Weights of a small transformer language model.
Size: 19 layers, width 512, 8 heads of 64, MLP 1536 squared ReLU, vocabulary 32000.
Architecture: no biases in attention or MLP, untied embeddings, normalized queries and keys.
Training: a variant of Muon for these matrices, 766M tokens, 11684 steps.
MLP neurons of a small language model. Each row is named by its layer, matrix (up: input weights; down: output weights) and neuron, and shows model dimensions 170-340. Each number is 128 + 32 x the weight over its row's rms, rounded and kept within 0 to 255. Numbers have three digits each.
Before each neuron's rows is what it responds to, as a language model described it from the Wikipedia text at the highest values.

Mostly the article a right after a verb or preposition (obtained a, under the supervision of a), plus mid-word adjective endings (terri-fic, moment-ous) and closing == of headings.
L9.up44:120082104150135153132109107127101146102122114128167137193166150155105160185117152120123094180102189119158063173115141174120142158048101056114138120121151169132137094108071102143146099100147122149107143138114179128169163098169144034114171168120097094170136172108138125140108165179121079136085116127160145087100111137159139101052132158118196136146123079107070148164134080130108129110141095139081119105121105116081177085168097164132101123106081084131126123095136185092140084065129148112115140162143136136121144082128
L9.down44:155175183118135148143169086142180085139091094141127104085128099151140119171137131134096158114115098171127102130096128133110099101188153161122109103155126095106123106128153152115151147183135105157168193100124181144100155100137091123168173138147162150066128164154180090118090082101167128118110090106106149086114134178151120188116116155074080119110134136161152141101141123132169112132099109152177115142113146167141075140122165161078089103131143178234043128111124154143124170150169122152061107118126100130138167121094

Word-final pieces and whole abstract nouns, often after of, in or for, such as relaxation, creation, identity, discretion, and also table pipes.
L9.up391:076069094077118109141136097150097094185148182114129093152159160115101142141137068113151137126136095096157112138152126122077096142159176125117138152149099166110114102135154124164131123141168135119120206177148146104101114151117182121173107068118118130124209088145146098170134119110139070067178146149058139131106094067109149094132132111087122118082123111137139148107112115083217116088102131128140155142147085163069160144154121064144203133063165186110111140103158119153142116129139102144189141089146140135127094194117
L9.down391:093103121108115174126088085155096119093078167110196132161074087099170129129184151103111165117098146139147097129130106103126170118071077175059145112090116138135125169135104106126162142073130093113132132024121166140145198132072116129135102041102145139157120130100176134069099117158129096192152112138099138107124153151200096157123110097119167099140130127105131126147146125075130146208159145126077209142114205107120114160155153124177155130137132096155091132115123131144112185174086106131102090152104088110112099144132

Abstract nouns, often ending in -tion, -ment or -ence, right after a determiner or modifier, e.g. tendency, involvement, cancellation, often followed by "of" or "to".
L3.up814:086116127149133126124082167127132147159108136166126089182082198142143138135034100150118069113121100136174088121130173140174144092115082123101139180108080159088096074155168138161081136122152090077141120081130182125076096131165087150217184092170118090130160143112120069181106080097180108136090121155155185122135102172106149138102087090133091134120081095139146180075119092150096137040089153076136129160087105107182217121104097117126153142068104153141133162111125085130119165091125112185138149179156099144184165104121
L3.down814:118132137137183112106162160129143102116180159112116120125097094111106112163116153095201066153166093159100127116131134104069131160164063156124042125140101079123157106163152129139169166103152107143153094097133153133121097139169085101116113182075119131132138130098165100096143166061127098170139072150156164116096182133107106125107149159133148116077186156082145134153064130105179124178103104094170138147167145103132111137074103096070174094096172106112110115137074133155094136113101128071022081107116225159113135138119

Singular count nouns after a, one, each or every (witness, team, case), a following relative who or that, and agent suffixes like broke-r.
L12.up501:141084096117109089180182114170085139156088149159110106150055099168144080084157172110180116111131125137107130127117151136082054133148151173166140151144097171123085141127130135101120140103146121133086156109171112030141153116133133151161118143119155099160082105142124130108134173127089092094085091135057149134185121090137176172123123146124109131092171134155150174086130162132180102117129160142083162093099111166128172113188101135134141159127157107171176116120177122096139086119126097094143091077123134142115076162119
L12.down501:126114120123097116099123142151123165133211117125085117159085151121176117148083126113114136127119085159070206096097117143130129141135094171097141178117099100130180126139151146155075183132122151153126146122129098089103136124151121106190154144188122137099102162151126100125126100049145063134155198148125081104104107147176101127126107126161133181190159102105144126062172164128128133169149144098109139111114110144110141127136165155057122111105124081130192210139154176144108093097146041075104124117161121106071153093092

Final token of a proper name, mostly surnames and some place or team names, often split, as in Scho-enfeld, Bai-ley, Odessa.
L12.up1079:110098126167123119127134118124137150138131165136085087077091085123107146105138121145133179099191181071161146119138144084116059134126125102072118139118116141168101135096121165117116182130136133184138132094108072172119099152163164126126163171083177098115116091106100092122136076084134058066137195146123143119096162113124083126146090119164134098142109150142111125152137083127121125149122156111083081128079134092089071130132136160213167115165173188117106126116089098097153091105085122135126107144133144139172127136100
L12.down1079:144110132092123167129117111111165097112115098122151165119142119092092082179151076128167086191136067177122144164080094141126161090088092138143162139117131137065190102137093122190088165078168113149084120117125126099111120110103108130127069110128110132138133137198162142140049105172121146148151106166138185143195051198121142098094132140101145087132139091154142166143040101098135130160109132134231160096116137116176171156121162110085118110128115114147149129116146114140126177139155048123187155150128140145122087186135

Word-final pieces of sentence adverbs and hedges, such as -ly in frankly, arguably, reportedly, largely, plus opening quote marks, "be" after modals, and blank lines before headings.
L12.up1535:149194134125158166173126194162192132151140171111112159101138139139087114143122114110115060079125069142123177160083143102182158117117142109131113135079141104145073192172137074060088163072111140081174110148094148094073134140135107125112129121152165156099093119149094087119157137067155100195121092100136204095071134145144134139066092094120091117142109173135089154091095130133104092157122110160178141144144089135155115131096172141139053119114131135134139155134137102115123165129166117109143113068106128162177176099108
L12.down1535:093105118183099113107141174156128134107102099123081117130100155148149143237135145142110151149088108115130147162175170187094135138161152093071147155076126156104185153177136134117158115114138100122169186085142167126112112147115138093158077184125148138071164119158148108113127144198162131107101061120158088089073108110107138151085135159144151131077122069148161127101156098108119165196164132162121152141087137096125117119166127130099140083164144148102119165088128111092171208099166099080124113091098066147129156078000

Final pipe cell separator closing a row in wide numeric tables (volleyball scores, race results, election tallies); weaker on mid-word pieces like Zapo-ri-zhzhia.
L9.up221:061131210165104170097124102094129147138087075097139126175120116066133129056179196086105108117087165152178158077135107149112140152140171131087119125129138141192122111098152194118103141128087154095138080104146151132135131107145109054157156140098167108155165186142107155136137157181120147178093158101170125125111098047145097094107082174127147147108087087137157139133074172148123186154090135172141146080064125142145140106134135148157098060121128157161164149152118080138134124129140151136138174146136114133154119138111
L9.down221:141135173137107116167114142075095142124149145096076121160108143119106173124097079117156062076166093135075145195119075159139146159110104132140094116172097108173129155069090084164114123134135195132084094176097119138074103170083149154153119157136163108116170128121143100083118152158094127090092141133157187188140128149096157146196145087133164088089115165118089099128159142136163188184122166201090099105121150162114144146043094094154137190106059061127169132106146090180143093084142095144105139146130139130139185104111

Mainly the verb right after existential "there" (there is, there were, there was), also list-final "and", linking "with", and table-header pipes.
L9.up522:164161168165125128158132104120140030145122104143119155130188110135141097113090132165068161128088204094099150113130147129052106164164117114149210124098180136157117103073115142147089114127076123105122165137168095151145150104123118161078131066141109041114088133170186146116071076120116114101140137075041044126136101166204148143116064140120128143146149152155185131111133128129110102140115144084093132162090108189138138103099102157147101104094105126090089143103127135114187117116192133101166158085081098157160161099122
L9.down522:121149161169152173151192181080101131103101139083149187103098119153164177144128091160107103134083138134118145093148116096091111167134113136196108087127114152137130097103134130112130148179117130192119121141174116151133149199115083130150076139114156138104175118161123092173119077101127189077134140154081145169059139136139131121155106139163124166121128056128090157084126078186112136144133117114199133071174178180136160130142124156102111145056093120141112115135134144124117185100092089153107105129165120150179133127111

Fires on "which" right after a preposition opening a relative clause (on which, by which, under which), and weakly on where, to, in.
L9.up1216:231089142100147107173117083135130124085060108103142127150154134133154122133116187120113131083160131146128128105116145181132180141176112150195108144099152138199107137127168052137157161136100129140098166161101114130136140119074098142152078136111111166113090189133140076135164124082139129071156208159088133181092088074116168143140056086085153113181133134155132111132104095143131059099149158166108126125100130150135115071193113093146114155137124158148112090171125100136113167100119130116137109125120126132115109127120
L9.down1216:139175130183168126112114156139139107084126084057090140148149154112101127129100104102127194177091183162133079138138119188129102112122164083069154150141126113079156142138078138086066136118073159224198107154132230139150085199082166121195112114101096134142075151043138108136128170142134106094127161113115128078093125117165119118121104113124120108128083184138112121151127147162102150153138124154196127096126104145105120177170086113124069126128091098104139127130163164108113139133117184102144106102121056130124106142218

Words that open a person's life or career span, mainly "Early" in "Early life" headings, plus possessive 's, his/her/own, first/last/final, and table header pipes.
L12.up368:109151160143138102145104129126134117102166167081115072106153242143084111116094160109160125113136099114152115131153106132159117145087139077132125209103094175134096127169124160127103074144144136109094168108146158166130131147152199164131120138171120101126195142080093127133134147150087149101103103151160115155123140155047078167152111078184130097105110116086134137158132108165102114110180097076150140132103159126154107102134115146141173116194125121201187110088116162170098145176148089158145072152191123172132150177160
L12.down368:110152101131113140099165067103135123146111114148185149153144056073026138187099137156153104099144149135080108134108130050131155111089114119159157180200139134157150134128109132109142113106124081150138193172142110149052164169092130167136112110089188139091128055179128123114153184154132116136140116122153103129099125103061095141094145105134131115094125143142188116112107127122115125162113114172174109146158116091088079145107053147116130125105154114103169147166132154162121147107092092113134091121178145169165095112022

Periods ending a prose sentence, often combined with a closing bracket or quote, as in ")." and "".", across all Wikipedia topics.
L3.up110:129118124130135120096136171125160186166176161090155104156132136113132115116161176106095120154138109147089124112199134114145138127121120186108112128187155188077124141123094115095144162123144127154126062130061155111108152125140130129091160149144175081187133122084133164140133082174160118108119139176097103132215091048157102071081127120095074077169149072121105108154188176136113109077073143108129156110146175078138123122149126152122142145096128137105075136102082089135099205171092091084141113168127211150134090095148
L3.down110:113117125112109121124135157141120148149121142112124119145136099130131119153140120082133131134123123138142126130152128108131152174102112126107145139135136128084146163110105121125145111133103114133124133143121125120144120146150119125121090138128148111148106133115144153108148131136144107094113149141120120112135115087133112118111118127109100094097134135132137135152149146131132120121131137120126130131136124117141148111102125141129120126129134105139105126121136114126091140120134131124129093118137174152130126120000

Fires on the first word after a determiner at the start of a noun phrase, mostly superlative or scope modifiers: "The entire", "The most important", "his total".
L9.up837:101182145168066073123161133057094085160084131094149102143115214098101101142114098142144110145178107156093056139112134146141148159107168112086113103079133148177107138153127172133129092140103131099144093155057137113200123143158137108135170169142084104102066103156091146098105152171108128113063113135128120103113108119076087126162149101139183127057145186156132112149097159151118145142101129170150127117154152152143173119112137182189106132125113156097121124135078098120109158149146143115080146071115130222085105099118
L9.down837:167163078068180205136144108171123132091181123129102148097101135198074124090158157165144108119146134094123208136137112137113111077127130096149133164146088117147155114126123134115139103153163145143167120148139114166132182135077069148115125064185102140146150119166110105164114100094108195092129146200107097110087185165076167180120108131165086105121163105134093086163070130107100121134085142090151139153119116092106126112149121160067117080092155097120106105102116196122087140162138075153128138079114160128101175118199

Existential or linking words just after a sentence's subject (there is, below is, it consists, released as), plus mid-word fragments (combus-t-ible, as-th-ma).
L12.up788:122107140163174136166167135112122190196153167119118127202151182115074128135099185158177128143130120117115068163152087137093137136140152105125134146090132109152100118111176109184148125114144147086085167111111146097180127061183116145080122103150165081127144168216182124143135055174072071169167155127127141123117147080150137091125163186075089152105133155176153163067131160094140170048120162163139124152068124117169132083127119156188153127164124202100126140209107110095127139135166142128149122101105158145129121126115
L12.down788:101189129198129113100131131127113087198182127095097143135136132122066146186166154096063108125124120154098082107086154148129154056135140206124153101142108160123130145162122126119136149089097094154145133099130090116095102133072166147168115091070112096123144103078167146177115133130160154135145156129173132120143125155123115151083167144122145143108098073179095109096100139115158101163119129133125207178218085134113147110120102117095171150108119140136130119111137140088112130106128163160068111099143137145114085117087

Distributive quantifiers such as each, every and everyone, often opening a sentence or preceding a noun (each year, each other); weaker on one, a, any.
L3.up769:111123063143148148106103126118162177116156099162133112132119143147125071096156145203167087092087079141132113089113165134162124101095148128140132209033046170165097106140106137153084183115149095150113101082093201097122162184158154161121183113174145136149103119174179137177147107145111081100096138100084102165178134184167158197135089104131116145121162129092092130075175132114111157082081106188119121156119115063170172106148097114135141192109100130117169162153056062145109105138157192126157122126158165126150130150079
L3.down769:120087116114109105065115170136147122046142113117150066124136143160132113125151128178112170115103149147087144114126159132135170081124171125137131164116088138169136152126115134154126156135094071171088121132155097085073141170155077166175114091149113157152150149144103085142116166143108080078107149136077146106096169209168155135133148158098077122104177158109158154119139124104080171144122114109099160141186143078149150048185189146109167147141112173073184168127114138139133076157114166116131088119148094154137159105081

Wh-words, quantifiers and that opening an embedded clause or noun phrase right after a verb or preposition, e.g. about what, complement each, illusion that.
L12.up1339:148152190177139124164108074141155200193082112142110178119097138136172166092131129132127194112111129090112149077116017150156190221159129152110117128080147131153156111156144149136141175164100146084099178198188081096129068109149181171171123127171081131084118089155113151100123171161154125151078072148154180168178141086067140096141164085124143106114120058157137150112134149115137169094134141134111134110121097159157153145112174109173147126091116133104158093105158131165065144124200153151134159089172179154142154135095
L12.down1339:182101101063102018153172104098139159072066115055107118072127138144166126078119139152194124137166072077110076144128168107117093143152172097145154083168110130090144114145090106176201093153090138105155159131174147080168139128170112109120141138089059171088149158126156213104156175132147183122133190114145126143135113139126122131073135122152152099093108143104152126129161169098173115145124107128119122173167215117090089109159091165157094105131161159117151106119119147161183152127149141181125115182134122142101132123152

Indefinite articles a/an, or an adjective starting a noun phrase or complement, right after a verb or preposition (functioned as a buffer, became fully independent, search for an answer).
L12.up1254:169087144088076136112130129170154126134113136109161170165124124097181198086106091177173147175129087133135134154091106110168079049087120105144112094095088168107142130120082116150130142129098098118130139180072132111191136102144139145127143131098113114123116135138097192161146129097129161134130149086141118139165138109111132113064101162165130107086137085145129169106112124093125156139019179158103111152105088092072150103143125122149093122143119141121113081107112116147089072132138162121166122071159175094136147163117
L12.down1254:100163151141124117090151100152133123131077113106142130177127175160109099091141158124126124126056150126133155138153165123138154192080176108193142118127109137166144161106113113147104103159083144152121115132169116134103147196129132107150097139119138131118098144152147122098148124132116141090162117085153128098130152143104120157132095086067121093140187151122145080116069067127124111157160195110119094122139155114129160133117160061137156102136102120142142101041193159191139079114076135124151098121070108088189110144108

Verbs of getting, producing or losing whose object comes next, such as receive, generate, yield, earn, lost, inherited. Also fires on adjectives like final, critical, net before a noun.
L3.up1524:101135111164128130135162146102095155121134131105178101236116174149122085153132226127073121088129147144119152135107174155104102108148116130146170108090169124122107130135141161088155180102129095144121148132106179157093138102129095166130122149134114174121145100190166121154158095201144157129122141131103071103122138116112171142189104108124158140102071096150106128133121177090131122122106114173130093177171141114109103095147114098183108084113066169174069196131161161038126114019124203121055151100094134192120093050050
L3.down1524:127159100126108112161117157154092094136148155120087127110142137169158101185157078154125133136121115121079120144104123140077122102142139126105149048192134154184089127071105157125160101163116091073107085089172103070102159077131144133190155107156156126071128081070116116102138176075122117123138148158107133112129156146160161165110134085124120082136151077165133154052135130138127139103128129120140166214098165063132191135131118141099109151085175105177072149147114111178153127078136094122117132119117124114135122145058

Closing structural markers in wiki-style text: the final pipe ending a table row or header row (after Qualification, Record, Report), closing == or === of section headings, and line breaks after = Title =.
L12.up1479:179095150123091161131138100123161126142152081119152070115093142101139114100143157039165097127099125111151059118100132109130119110172123142099050147132168111140148125071147098163144127136129135080106103080156166159147135088157106027105143119137151169088142098106128149138122127150126178213126122138078107171131144099114072120078108156167194099136206140110092097156111116159112145096117151175166155090135089137108112099098051181134148038117112136134151108149146131177062122095151128122143151152102106098096106196122
L12.down1479:170123099111116169144158189124101096213164134130198146145146136162159147114124122138089114140122187120091087146175176094155137107110106115133148112132164135166158152201094067150160143137185132109154095131133153122152161136093112127140142127073167139110131075124137132103098105119107123111160159118062156150122106165128140110172104133112153116122175177106134119089084069137133162143082112104160128107168157143093066160094114143106135089172098116153131137098099103125117150141082113112080107122086114104127084149000

Mainly "of" in "one of the/three…" and "among" placing something within a group ("was among 20 women"); more weakly "all" and score-table separators.
L9.up1141:130127168145112127122113136101113119119151127079140170111123162132156116061152153050072191173128119151077128138097128129144164109127150105153130128064156133169135175172160082109170127067092112100121119103143110144092122136133126079169140139112161172075193099126130121170145130148064109153111121157146115100110115094194157125083135153173101117079181139100175126107155103128166174149155160113145123105111146147115098084163171093110175229135108130128057118127105112083030182124125080143167102093166114122096164117126
L9.down1141:071127150113128086131154106173149155112097137062040195107078150122147115127184146101152124110167145144096114176103117108154113154088187118154125148163137195164137176073148141096176130101098136074182124128087099118120150105158136116165125158141128131156128068123141099122126084150106137078145151081105133093110090141168101100130164167147070090138147143137128129155167103143125142173157055146144113101098103101130146157151138170162076151109124178116133129162133109078134074098143136095160135130095146154108138153185

Nouns naming a person's role or agent, often the agent suffix ending a word, such as punter, controller, winner, director, acts, champions, mostly in sports, film and music text.
L3.up31:118115115149167101122103081139119119150139156143086092089155096076138103144143093116145137128162070114157155118097112129124156106091180150144064095100129150127111212185151178108119134128141172080083100136104149105172150150132185056168143137147092141134076153103057118076150123138111143120131117169116135116136117148153133064144095126109144107148173138174197138113138128153148140065100134153107182119101159108156141161103106154074141152210165166103156129149135167171118169173134097086181167138104140128123133160135
L3.down31:114088161057130106063134138070126199104143116047122120161167138103161172153131202086165139196169139155112118105147122171090141148124098079166142164135138100122092089132146137096085178123106116146144097154126187080120069118141128079201142108100143136150110129096140151157138150069124152076119131097136114096141163110108153119169177173147094105098144146108154127135145135085107084127153156096147136176111110098189107098160138131118151079111124132078169107149069114134152096107140106115127146089082183145121096137077

The preposition "of" (sometimes "than" or "among") after a quantity or superlative word, as in "one of", "both of which", "most of any", "more than".
L12.up1416:128150133119170108128139112083201103129106137141156131148121090103143123129145109138142131168157144148157118148208107134114136104167133141144109129096165215097131119120191133105139122153141080176158148067137117103047128141111168175144154149138182112176075170078102111163125103170111079174092137143080083120141129062092138184091145103130156147106198049134130060118077132185099153174117133145184093109084167163095105107158110095088144156164180151169125146191113143130134108137108128075091097156183078155119099204121
L12.down1416:081116121153064110117071056140152189106140072100082150081140115164092092139107131141079183178130126138150134124202126121174081074135167195120098157159138192181146107168146159115106128116115149109094127134119019122073129115130109081073153127127158139090120109128166128174120134106129167147078125117172147140113186135119178112163102129152149103123152141113166121081127138163093114177102068140136090127134130096135130151143167112123109083181149185141159140118163195149127106148073124161069157151118115150158153053141

Adverbs, especially -ly words or a split-off "ly"/"ally" suffix, modifying a following verb or adjective, e.g. largely, deliberately, narrow-ly.
L3.up57:152137177077192106182098155139146153080096116074104074118137119070134147160100152163106125125153144093143150176119147169114130142130140151124176125077108168129105131167178161110140127097133133148105176116131202228139170070087137094103175155135143157125112116114143065151170103082102125168090125133118114163173143169167161153099069102099147153040160103146121212114112183170147176152106146152105176084060058175158158164106153179126124119152074137103147141119121140108113063073206143157088132142166144099118178126095
L3.down57:144154149148114206153155130164157112124121154056122044112092133084077105204086113162095064166203117115122114067162118135123165158112148117139137110119100106150147137211159177121106107099060100185107151093135155101149097156112137109104159164161178156138157127093107162156081119111081117132129095163180141188181154136144114174087108155114100134110128209128129158164129135097138086143121154138198141122143106150107152109132108159062137100137045098098130134112093107160126159117136174089110122072139130133124141152048

Final subword pieces that complete rare or foreign names and words, such as Verbroeder-ing, Iord-ache, Margar-ita, often in tables, plus sentence-ending periods.
L12.up833:129125115176162116146125117091143112139114167140133154154137187152135095165155078086117117176101138157103128123221176151121187172123129083111133142113119150125091159153101140107096104191177171103154129126068198111129128143166120104068106156187108224197109163174157153090090108092117148154069125074093115103060160192080176123097124122170112153135102153155142073161046091139118189092157167140089104143094119089157118166106151098090157125150119090074140162160130118164149154127109116126122140130200134090101163145121
L12.down833:121167144102094124087133106166148122129108114150140135145133130161129144080171141137080160133134148134181135172151095135141146103150180174135098119159132173091123139128132126113142155126100089141131116130122087133107133083122133109141160133137114074108123138066146143114084113184141143156158147128123142206150073126153113139136111118143165084119129109077116171099154172118127126175102129136142140149130132165152106128098137158136087071135094108192188051103156149097145130170161098142134115142125087127163099126000

Surname tokens, mostly English-looking and often also common words, after a first name or initial in lists, tables and prose: Foley, Manning, Clay, Mills.
L3.up1089:166154095146130166157079125124135129142124165104172107128049143122138129121100166102177169145121147074138143113160170081176137099165167138156174172147142118079141169153058120068106109142142077150140137127042192101148086135120120193177114108160141108108132058109100077122114140127177146116059164101128130148096172130088105125077133151154109128135092111137155160081116098097122126064115121097087159129113105115237133111135130110210152179096095144152127150165082098134123099154126130174133099137147094153129101126116
L3.down1089:173159136082104088124073080105056122148113130192065134073120149152122090106112161129086073142108210105074202157190170135134100158117211112077105113119120127120138138146190124152162112160110096127115100103180107117105158087164141130130177177112155123100080141111134128131090134127107127086122116158143100166128133130111137183159146152119124147111114152107055141133198067121148150130153120065102053132126106119049149115156116096123114147141145142137084123118125129091141161128068138128168142166148113147145123144089

Final token of abstract or mass nouns naming concepts, states or social themes, often a suffix piece: justice, fragility, reductionism, depression.
L12.up771:083115159125046158125094126144174103132126166171203135211141146152143162128135173129112144141117125138128172168097097146164111124112163154169143108109096148128113112091133087216098154127103134089085128159094133155126077122152159077181132141129155063062179112154147118146144118106161106151125138158114123089137115141119165120076085150102138156106199072148176214124121110154101147119046159180116170172115152132157162164120152116173078085158142097132134170149157091140121158136135143146129137161136151120168157167122
L12.down771:104116063104116158147160123136147157120071122123132150144183084137124086129147113113132093122133154064158178150158152098139122093108108157050120094161050112072183160137118159169115120138122078100134102100143133101108157072132105134122094097122089170158112144136168086105135158094198105190184121186170136140135166187084078095090141113117148145168118091034196098103160103074087167139146125134148088151133138181107091120129133170151141099100118107123078153062162101127106115139053125080082076159113164095152106129065

The second newline of a blank line in Wikipedia articles, just before a new paragraph or a == section heading == begins.
L9.up303:109139122136103188109118129099138151103141142095096164118101138112134157190142089153117109098109094110122112167084088100063138144126170149172101115111121092159137151147135105118156178046122101167083153137134122076133126118134084174058101123147132063121129191138148168165164168058180080130158086160103145170053095180129170095133107143173125102162142131094091126141153146120111067148112085151131086129209092139103127098133062096185130140120149112126093154121158122125166108164189149075155124069122123135182154178123
L9.down303:170122124111147185127135113160123134144135122098124127084118096121096131117166171098101120175164089106120162155170099078126156034141124066103110085139160104140137144116106112139084102123193184103140148095143117059162120199105147148136113084130139125182152167111151139108161125149149115101064145097099122082123110115099130178179135147174093191173137104159082144140137140154092111150105082136129134142184121069106132123127113148132111158142107140135101176073134173101150133086181141101088150142145140114107168172000

Mainly Early in biography section headings like ==Early life==, plus time and origin words in prose such as later, originally, subsequently, father.
L3.up379:129142185082105071135117146078106128137116122122169099085168109135176128132084122142169123096118163137110136110125127080127159149181091179157098210119125132162101198190108128090140085142133109101150158122087204158169113104154158167065153126141150120180092179168124136157156128139104117053119121100109089139131157115124145127127153085069116078097136102122090146092149116140118098099073100230137078154091157102158122134117107163104113131067054127177118151190062162135136098099109134117068143096112096152142124127104
L3.down379:162119145109136072093107144097124131163061066147158106119165146127166146181120139157099059136104148100097086093101157165178182160169092124154078107128125125068119138144071139109107121076095096112121188118132174137101187101152191151100101155134139150121100173136132088091121157076056106061161076097146179102159122157128089169113128097123099105169102136114146153092088137165161167148141119140089131096075155082120095143094135067101167093082132182126166118146116162121140081201168162147150119144099092112054126115156

Mainly the nouns example(s) and instance(s) in phrases like "for example", "in some instances", "notable examples"; also sentence-initial However and Meanwhile, and "=" in headings or code.
L3.up849:170098236093195125143122144112170187158180157139157107164128141100146145163123193134116147104175110141102106120166136166101128160099113093133139093091109116116094135108125098110078108091139129113135125140152149112065097180134139149133148161162186120112156091116178151110111111189137143107105093169090192126168151089124130099173198134131143121115128138192112128088116159117122089156146176139127133151089080143150096150141127133193209118185180109088153134124118099112116152112173133164106143118160109118125105114127
L3.down849:098115115091132085071115112120158160128174105168065087151124103125119169096106103201088198134113166133132143176048159120092136102117144099093100093113142103146157080135101058131154165126090083068093137110102155152098219149118134161179147096116180107087116110111098097093159121116140145133122150135121157166109102155146171153133095186100102171170102087159172102129066125103149149103172102073166090145132112086109136165126118124173123108117120140126124151195137093209105211092133159130106106113102152207152126061110

Fires on the last piece of a person's surname, or the comma or "of" right after it, e.g. Voeckler, Schrader, "Traina of".
L9.up1032:189137134173130122175153150135195110188157124175108120177141126093121177115135108155125165190122153065155098134133136130119194100119165183102099187143167111158072135087121151106119141161145135122041110163108128121102170144138094144101140167116146105100093039160090088108147101078161112119117149079092131115071165208104101122108079177158122154169108099111188140075124104085147085078115074141100160094112161158147115090102120072125140070121212071189137073122080132141104129127098133166073172164114088188127153131113
L9.down1032:126133127099084143141086150089071129142119150142118089118103099128177090142180127070154154136167111168155110150157124132158086104150150085131179129118138105072146123119113125115099093108157075111140105100163153150097094152140121072077174137117094173142124120116100140114080105115128100146165134105134101107118106092136128140125112130130161123173186088159101132158135129131086120148081123079142174097111094133123118082098106184074117121187086171088124089107137144136109146139107108142189219119079156138131113151040

Function words right after a noun that open a modifying clause or phrase, mostly in plot summaries and descriptions: "an alcoholic who", "full of", "ill with", "haunted by".
L9.up413:093159163135126117155139097128172171122101146216221123115128173108155202100093093156132132175134165117111157137104149120075151137174139136144187111106147188119117067156152132126159106094148091135138169129156137154106141091100095159190104158118145182105123142155134151111113114171115132090162145157110153139155122155147128139150115140108109087170137155086140175106137178212064160178123138192119132147133158126122123139119145133144119210144162106144207125168212168133158135160095063130095131117150131122139078076095
L9.down413:093128084149175103127140118178189085172145158092077097062117148097135125133112130133066147160108118182117091102144113123122125178121125128152154137166139143142143114094135160119130084142146133119151110120179068113081172137098154136111086149125126112175092075128122144071134160136131169162167119107100083133105099114139159149145122092115189133125113107127134141126185130114080136136135095139141129120132100207079144154107120083091158087113095133158104163147167168106181023091123110129145182158206182166158191104106

Periods ending sentences in Wikipedia narrative and biography, often fused with a year, quote or parenthesis (1994., ")., ".), plus closing == of section headings.
L9.up1093:099194055115109125092195091174139176123094100191106150131167142125144120074133118173128145122105102139110119127106116074093176132146094139150124128124148145167080115126163147091166107099241126116134200118049138094119131095149142114101086184142155077158118086111130167140084090172117097087128169181124103118126097111160123127077069171107098096151123126110129183081119092145067104071113095141091099128140121142069088135094079117157121123153136069123117131121085121176110184140140133153074123165163099118145207075105
L9.down1093:155139117101125071110124125102129184162130150090121158131137133166120123102086115191100148117130134126111196162137159133116158072102163120155157123191117151114182110142098137141109131156126139140199178140136144089156082124141123160153064110135151130119123162113171164088207144108144116128151149108122191086069151156077132165168188076113085118113125124141099086137119143167093132130089126059146100168183113124157126097138158115084136121189066156182127109192127108169105126124093115196119116092140180123121075119000

Short subword pieces, often the first or middle chunk of a split name or word, such as Rat(na), Weera-pat, Retro-spec-tive, Put(umayo); occasionally whole words like Of or 1943.
L3.up306:098154125146151133209059091129197107150176128154122149082115084156139150164162155182090118110149141155174129118136126139103103091083208154130197122125128098144183113124080132105147141144148117129095160098090113086175156083075125118133150116088167145169147141098137084154135156099150091150054055107116068142176142164108104119097134150119099076118140054088140059091100107190113093125106133153184167130056201098169104150115128124109130153150114145123181144103083133098099148095148101142110169130206104124077103179123
L3.down306:088171136114112094147083130138171138137103129129113168105156119180105130161140166208096113122143115188155111105189067174111166133138153129097156119096158136100124078168182133142119086167122080141154146126134092088084116143129066110110142142121198145192137156125168127101097175139095058126103042126137116141095145125108139091102123099053162116139170103126191128064088114090142137126180137099149124072148115121138142105104104145113159152107129146134145149150140115145149099137116121065110156128146146057144129147057